Part of a small language model's weights: 768M tokens.
MLP neurons of a small language model. Each row is named by its layer, matrix (down: output weights) and neuron, and shows model dimensions 352-447. Each number is 128 + 24 x the weight over its row's rms, rounded and kept within 0 to 255.
Before each neuron's rows, "raises" lists the tokens whose logits its output raises most directly, leaving later layers aside.

raises: "ying", "izing", "ering", "ping", "ained"
L6.down1375 [120 143 165 120 118 125 102 142 123 142 130 139  96 147 115 103 134 129 109 129 155 141 106 109 129 130 100 145  92 138 160 126 135 123 162 174 102 150 132 167 185 136 161 128 114  96 134 103 162 142 139 127 124 138 150 144 136 116 153 103  82 149 166 122 145 145 120 140 101 143  76 129 119 136 117 118 107  92 148 164  94 136 124 132 148 151 113 148 123 140 120  85 145 113 159 117]

raises: " which", " whom", " whose", " who", " them"
L6.down2134 [ 96 164  88 138 105 129 129 131 160 120 117 115 107 152 162 137 136  85 117 170 170 125 143 116 195 135 129 123  93 156 132 118 127 170 188  98 184 134 178 131  93 124 127 110 141 130  91 151 169  94 143 125 132 109 148 107 127 125  99 132 130 127 118 131 127 132 139 113  95 125 116 138 137 134 135 155 122 118  98 161 135 106 137 134 170 145 141 160  98 102 137  99 125 103 116  92]

raises: "com", "ster", "ping", "ba", "ter"
L6.down2 [100 133 136 119 121 121 154 149  88  75 152 131 159 155 130 173 137 124  87 139  93  87 177  98 135  99 121 120 129 118  77 152 133 122  80 114 144 105 134 134 128 161 104  86 109 114  82 122 144 137 116 152 129 144 133 125 123 131 130 150  99 114  99 176 147 114 145 119 163  85 108 144 127 154  88  91 121  86 126 109 147 155 126 117 159 129 137 134  93 157 154 131 106 141 140 122]

raises: "ū", "a", "i", "ab", "u"
L6.down1776 [179 146 134 148 135 130 106 142 120 107 151 107 103  75 122 142 102 144 109 141 130 175 141 152 123 120 138  87 119 133 145 157  98 121 145 155 163  72 147 175  80  82 135 122 145 127 155 120 126 153 117 134 149  96 133 132 137 117 120 134 153 126 143 152  92  75 149  98 135 169 114  98 165 133  84 157 119 136 119 129 148 130 138 107 111 121 115 107 149 132 115 128 104 123 137 123]

raises: "5", "3", "4", "6", "1"
L6.down749 [ 93 144 134 140 142 133 127 138 138 136  93 154 133 103 118 132 127 138 101  81 165 120 135 128 164 125 133 123 145 106  98  88 158 134 110 104 154 152 155  99 110  81 137 113 112 155 142 144 119 119 144 106  73 136 165  93 126 102 200 133 143 158 164 151 145 128 120 181 140 109 140 140 149 123 130 119 138  80 147 102 135  77 117 126 124  92 150 115 131  93 131 133 152 112 113 145]

raises: " than", "izing", " next", "ly", " years"
L6.down2854 [ 96 155 172 137 134 100 143 147  67 116 148 115 119  67 123 116 131 105 144 155 111 152 103 124 131  80 142 143  99 147 149 111 147 155 156 127 135  89 166 122 136 171  79 130 142 104 111 134 165 160 128 150 151 133 127  95 143 162 120 122 138  98 158 123 130 149 138 162 141  82 103 139  84 153 155 110 151  80  97 181 147 111 120  77 186  68 111 111 137 124 135 130 122 111 117 154]

raises: " three", " four", " two", " several", " none"
L6.down2258 [154 146 142  92  69  68 127  92 135 110 139 142 162 150 127 100 152 116 152 116  94 125 146 110 158 139 133 151 126 128 118 121 105 139 125 137 100  83 107 133 134  76 111 129 126 174 151 104 157 160 113 130 112 127 137 150 166 127 122 178  94 209 147  88 138 104 134  42 118 103 102 139 124 145 117 147 133 122 155 145 101 145 130 121 117 162 161 134 115 166 170 105 156 128 141 108]

raises: " critic", " rating", " Rating", " review", " Review"
L6.down2592 [120 133 149 134 145  93 126 127 157 163 112 153 148 160 148 136 143 174 138  97 122 203 118 191  92 135 166 150 146 143 144 148 143  86 144 171 162 141 156 110 141 109  82 149 150  85 190 144 141 167  93 111 171 147 118 107 146 157 135 119 113  99 127 153 146 104 148  93 109 126 134 134 134 153 161 154 125 118  61 125 128 136 143 145  97 133 128 143 141 139 110 111 144 149 166 113]